{
  "num_hidden_layers": 13,
  "head_dim": 64,
  "intermediate_size": 1024,
  "hidden_act": "swiglu",
  "norm_place": "pre",
  "positions": "rope",
  "rope_fraction": 1.0,
  "init_std_up": 0.0311,
  "optimizer": "cautious_adamw",
  "warmup_steps": 331,
  "batch_tokens": 65536
}
MLP neurons of a small language model. Each row is named by its layer, matrix (gate and up: input weights) and neuron, and shows model dimensions 128-191. Each number is 50 + 15 x the weight over its row's rms, rounded and kept within 0 to 99. A neuron's up and down rows have the sign that makes its largest values positive.
After each neuron's rows, "fires after" lists the tokens most often just before its 100 highest values on Wikipedia text that the model never trained on.

L6.gate685:48 59 63 64 60 70 53 54 42 38 59 51 76 51 43 15 56 66 38 60 52 90 47 45 20 49 45 72 19 50 44 58 61 50 47 43 76 46 62 63 53 64 52 53 53 50 67 48 20 35 38 52 69 59 44 30 14 58 64 12 06 18 50 38
L6.up685:45 42 49 53 56 30 50 66 65 30 41 42 33 20 37 47 52 45 68 52 70 53 48 50 46 57 60 35 37 36 62 70 53 30 64 43 32 30 66 63 47 44 50 55 58 66 50 47 51 86 54 55 33 44 21 41 80 72 66 57 27 53 28 51
fires after: "\n", "-", "|---|---|---|---", " |"

L6.gate361:80 32 61 42 55 31 61 82 46 32 78 56 74 45 57 44 63 51 42 74 30 47 45 50 64 47 78 49 27 30 33 50 48 64 52 51 52 65 47 37 47 54 41 31 42 76 60 28 46 63 52 33 67 39 32 52 48 30 31 56 58 58 47 37
L6.up361:27 41 49 53 54 67 45 66 42 36 40 37 44 24 87 66 48 63 63 49 59 54 56 41 44 33 67 50 43 26 57 42 52 35 54 50 75 22 63 50 36 47 46 68 69 60 64 42 39 63 54 52 61 51 43 39 41 85 49 57 56 62 12 65
fires after: " |", " 6", " 2", " 4", " 3"

L4.gate635:55 58 50 55 60 36 43 32 78 40 52 43 59 69 53 41 42 44 58 38 38 34 58 57 27 06 37 52 84 45 81 47 41 67 18 36 57 75 45 53 69 73 41 29 28 29 52 50 65 48 62 39 48 68 39 42 45 53 51 44 40 54 38 61
L4.up635:65 44 24 29 51 46 37 33 32 04 32 30 32 57 81 84 43 59 41 39 16 74 52 28 55 36 41 40 50 43 60 75 58 70 32 49 40 67 43 50 60 49 74 29 55 52 44 49 49 32 53 58 17 37 71 30 63 56 69 35 45 60 46 52
fires after: " S", " I", " M", " Y", " F", " H"

L8.gate294:45 43 72 53 73 27 59 59 51 55 51 75 57 45 64 48 44 44 47 33 67 82 45 37 45 61 50 76 58 34 57 46 51 29 44 44 57 42 55 54 46 51 16 46 44 59 52 28 74 68 85 34 34 52 52 35 65 52 57 56 45 37 60 36
L8.up294:30 64 32 25 39 35 64 23 43 37 79 42 36 20 54 42 31 43 62 99 38 54 45 51 43 66 35 73 47 47 26 50 23 46 61 45 60 42 48 76 50 27 45 65 47 51 37 70 66 68 29 61 72 38 21 42 63 43 43 30 44 48 64 55
fires after: "\n", " |", "|---|---|---|---", "e", " digital"

L7.gate747:76 48 51 40 34 52 58 46 67 67 48 49 45 53 40 39 63 18 60 55 34 60 54 27 38 56 31 42 55 32 37 34 65 72 61 53 29 57 67 38 25 50 41 51 75 33 46 55 37 51 32 57 61 71 49 51 26 35 67 20 49 43 33 56
L7.up747:35 56 44 57 17 24 52 59 65 42 30 27 60 46 30 57 54 37 55 47 16 45 41 17 34 46 44 37 67 38 33 41 49 40 47 48 33 38 51 42 47 46 49 31 71 68 24 64 29 53 74 60 85 41 44 54 58 47 64 29 52 58 50 66
fires after: " |", " ch"

L7.gate152:44 64 50 30 45 67 54 55 50 41 41 79 33 49 75 73 35 20 35 37 67 34 62 64 47 75 49 37 57 37 38 43 38 28 24 67 45 27 68 67 41 38 37 30 30 73 65 47 70 72 55 48 66 55 65 53 58 52 68 60 47 63 81 47
L7.up152:78 72 47 42 33 77 48 40 39 56 13 42 46 37 61 59 47 22 50 35 45 63 40 57 40 54 38 37 49 46 37 68 46 38 63 53 60 73 95 44 35 71 50 61 46 52 44 41 57 23 57 57 52 35 37 35 63 48 54 63 31 50 71 34
fires after: " |", "Y"

L8.gate956:36 39 37 63 56 52 53 61 65 63 44 44 71 29 65 64 47 50 69 41 61 53 36 55 16 13 56 48 32 56 41 35 60 59 50 48 44 69 55 69 73 64 23 49 87 46 76 43 26 48 53 45 54 60 45 24 66 66 50 53 37 48 55 29
L8.up956:14 36 37 43 27 64 47 65 47 56 49 50 31 41 37 43 56 48 53 22 41 83 58 41 40 61 60 57 69 60 66 35 41 52 42 71 68 74 63 66 61 29 49 58 50 33 74 55 07 64 48 54 31 42 67 42 48 40 55 72 40 72 56 20
fires after: " Votes", "s", " D", "S", "L", " Tr"

L7.gate190:61 77 52 67 43 61 47 63 49 46 41 30 38 66 55 44 37 47 59 41 15 41 32 40 56 60 49 40 55 55 70 69 46 52 20 48 31 52 54 31 46 44 65 34 59 55 55 47 58 48 46 53 76 34 40 59 59 65 65 67 50 30 77 33
L7.up190:40 39 57 27 32 56 39 41 46 60 37 32 66 59 53 47 53 47 69 39 47 67 30 30 62 69 51 66 65 73 72 56 35 56 24 58 60 42 50 74 79 26 58 36 39 58 48 44 33 45 49 45 76 49 59 51 62 62 62 63 38 46 56 34
fires after: " the", " New", " a"

L6.gate442:42 41 70 58 51 34 53 53 27 36 52 72 79 45 29 65 40 63 20 61 38 31 13 72 38 62 47 34 31 44 54 39 53 47 53 57 39 55 55 56 20 65 42 39 71 71 74 44 57 73 49 55 84 39 59 27 59 43 45 55 38 46 50 33
L6.up442:46 44 59 68 35 44 72 65 76 39 74 64 36 44 52 52 46 58 56 44 49 58 44 43 45 52 45 71 38 49 47 63 34 65 47 25 53 81 52 48 45 45 28 46 99 23 70 51 58 46 61 73 42 75 42 36 54 43 39 39 00 53 42 61
fires after: " the", " |", " and"

L10.gate241:63 46 30 65 67 68 52 51 37 44 40 34 80 73 47 59 46 32 58 52 39 29 46 56 53 60 51 47 22 47 31 36 69 48 70 36 45 49 75 75 37 58 38 62 49 33 52 44 83 43 59 32 48 41 15 29 49 25 59 59 43 38 61 67
L10.up241:71 64 65 49 50 35 37 26 43 44 57 33 49 63 54 68 32 70 65 26 74 44 57 58 54 25 45 54 47 42 66 66 52 65 49 48 46 45 44 49 10 40 55 60 50 30 58 59 53 86 60 64 56 80 54 37 27 70 53 52 41 63 50 35
fires after: " D", ":", " 4:", " 3:", "1:", " 2:"

L6.gate182:32 60 50 41 61 39 43 44 42 51 70 44 73 63 69 58 54 57 55 40 45 82 68 29 42 43 51 52 64 32 75 60 59 46 44 41 62 58 55 43 37 28 48 51 40 48 76 49 93 58 45 60 66 53 45 48 46 64 54 58 61 48 56 45
L6.up182:26 44 36 63 27 42 72 52 61 58 82 41 44 59 26 44 43 69 48 41 28 75 79 38 69 41 66 61 55 34 43 58 45 54 51 50 44 44 47 42 63 53 44 60 37 20 92 75 80 59 27 62 63 46 13 61 23 74 61 49 56 24 42 48
fires after: " |", "    ", "|", " –", " 4:", ":"

L8.gate366:83 59 65 50 32 61 39 21 42 39 52 69 35 47 77 69 36 31 74 46 56 68 47 64 29 76 69 63 56 49 65 60 45 74 58 62 65 55 73 54 34 47 54 36 41 53 56 48 85 62 55 62 61 46 78 45 30 63 50 21 51 53 51 38
L8.up366:52 39 64 47 70 73 39 64 31 30 43 27 32 58 55 37 59 56 34 30 41 61 44 61 27 65 50 72 56 50 36 57 56 64 49 55 59 62 62 53 60 57 69 56 44 62 49 53 64 33 41 56 50 19 75 66 34 43 48 43 65 59 35 61
fires after: " B", "B", " \"B", "i"

L7.gate221:50 49 47 63 38 60 51 40 11 35 54 40 62 36 44 71 39 22 64 52 68 71 56 66 46 69 46 37 42 46 27 62 52 75 45 42 31 60 58 61 66 36 64 56 59 81 71 36 37 86 42 59 51 42 46 51 54 81 54 43 44 43 51 68
L7.up221:36 76 57 65 47 34 34 34 12 36 39 31 41 55 44 73 52 42 89 39 48 65 66 20 60 58 62 41 50 59 38 30 45 74 78 46 61 37 35 61 45 58 66 63 70 59 51 49 27 54 38 50 55 56 48 16 59 49 54 56 43 58 50 49
fires after: " the", " his", " their", " The"

L7.gate611:19 26 62 46 27 34 69 43 71 47 66 52 51 60 64 59 15 31 43 62 45 41 53 40 38 50 43 60 50 33 89 40 30 48 34 47 36 39 50 57 45 49 58 40 43 41 30 54 70 70 51 52 68 68 27 30 29 24 63 42 60 36 38 57
L7.up611:29 57 68 47 50 36 64 29 18 48 31 42 43 69 54 57 62 42 58 54 40 88 66 57 45 66 18 72 49 62 60 55 43 72 55 70 66 34 40 47 49 25 38 52 30 33 47 33 32 21 64 45 36 24 32 51 55 44 49 63 32 64 50 52
fires after: " |", "\n", "ing"

L8.gate816:46 68 43 47 57 55 31 59 68 33 12 44 48 52 47 22 39 66 73 61 68 57 38 55 70 74 33 45 26 29 55 59 56 39 39 47 39 31 72 48 54 68 45 36 18 52 63 49 19 66 53 62 24 41 64 54 24 60 73 61 46 59 41 43
L8.up816:61 69 44 33 71 54 65 68 47 67 57 45 40 36 47 58 54 44 33 56 38 55 55 58 33 47 58 43 40 52 47 66 11 66 36 58 37 56 61 30 50 42 39 62 50 83 45 40 44 45 59 60 61 58 39 46 72 44 29 43 39 66 63 69
fires after: " |", " the", " for", " t"

L8.gate483:59 48 53 51 11 66 52 45 56 37 40 67 79 40 40 32 52 52 58 47 46 65 46 42 28 78 42 64 53 11 45 61 46 38 58 47 60 41 55 38 62 54 39 61 56 76 32 42 61 64 72 41 34 73 44 48 50 65 63 64 86 51 32 46
L8.up483:61 50 68 44 36 49 46 29 18 39 25 32 43 51 42 63 80 49 61 77 38 47 55 59 40 54 31 45 63 26 73 44 56 62 40 44 43 49 55 63 40 08 45 63 39 42 62 20 50 75 66 48 52 49 73 51 61 61 36 54 49 19 63 28
fires after: " the", " at", " on", " (", " m", " n"

L7.gate1016:99 77 26 31 44 54 48 64 41 43 50 69 51 44 71 76 58 78 44 46 21 56 50 34 56 76 57 49 40 59 67 78 22 27 36 33 43 50 50 64 43 53 39 12 58 62 68 47 32 54 62 68 66 50 42 58 28 55 39 58 58 56 67 50
L7.up1016:54 62 49 59 37 28 64 60 42 53 59 59 50 60 66 56 51 37 46 24 72 39 41 54 52 44 21 32 64 42 27 56 32 83 28 23 57 48 64 72 66 55 56 43 50 65 23 83 50 43 70 34 35 40 39 43 49 50 45 41 51 45 43 54
fires after: " the", " vess", " The", "The"

L7.gate935:80 19 58 23 54 30 49 18 73 55 72 60 40 59 58 81 40 48 37 47 57 46 46 41 34 66 34 56 18 61 74 83 32 68 56 48 33 72 62 35 24 53 37 27 36 67 42 46 42 74 31 55 61 71 40 20 58 52 32 51 72 65 42 50
L7.up935:24 84 21 40 39 49 54 48 33 49 73 72 62 38 55 54 64 77 38 89 35 80 42 30 51 46 45 53 71 54 28 64 51 46 39 38 62 29 43 63 28 56 48 44 38 25 69 74 47 46 30 28 44 72 48 52 45 58 36 54 61 36 83 72
fires after: " the", " The", "The"

L6.gate567:28 61 40 47 77 41 25 68 35 60 25 42 26 26 33 49 48 68 50 53 34 75 14 42 51 68 30 44 46 72 54 57 47 42 54 60 24 51 43 57 47 29 68 50 36 48 46 48 59 20 39 67 21 62 56 22 40 64 62 58 56 57 51 33
L6.up567:59 54 54 29 60 27 87 35 49 43 44 47 22 45 65 60 89 43 40 76 64 62 46 61 53 67 58 60 37 42 75 49 17 55 49 66 57 36 65 62 21 51 48 51 28 33 85 51 47 52 38 39 25 69 66 67 48 37 48 57 53 19 48 71
fires after: " the", " The"

L6.gate674:55 56 51 55 71 49 25 81 59 41 51 52 50 21 52 66 30 53 58 74 73 77 39 45 70 85 56 28 49 43 42 73 37 64 49 46 38 49 66 52 37 65 56 38 56 80 35 46 52 59 67 56 31 34 88 29 59 67 56 61 47 58 53 82
L6.up674:44 75 42 66 55 70 57 41 35 46 56 39 45 43 44 59 51 53 64 63 32 14 35 43 61 48 34 51 78 48 80 11 43 60 48 67 37 39 59 59 73 11 59 34 54 36 55 44 61 54 51 76 62 64 66 14 79 54 36 47 64 60 55 52
fires after: " the", " United"

L10.gate868:31 80 61 39 62 50 52 24 57 53 27 34 57 40 62 44 45 23 78 60 33 40 62 53 39 38 51 79 36 19 60 22 56 60 50 46 43 63 49 63 64 54 39 70 60 39 94 72 40 49 61 38 44 79 58 62 68 31 56 44 57 64 36 52
L10.up868:31 75 19 41 59 45 50 35 57 42 54 44 48 40 39 58 51 60 51 65 25 62 47 50 14 45 57 67 55 20 80 51 72 28 48 46 62 45 36 40 50 15 51 15 54 68 58 61 62 59 34 44 36 39 44 26 79 53 62 36 56 62 46 57
fires after: " G", " S", " P", " T", " F"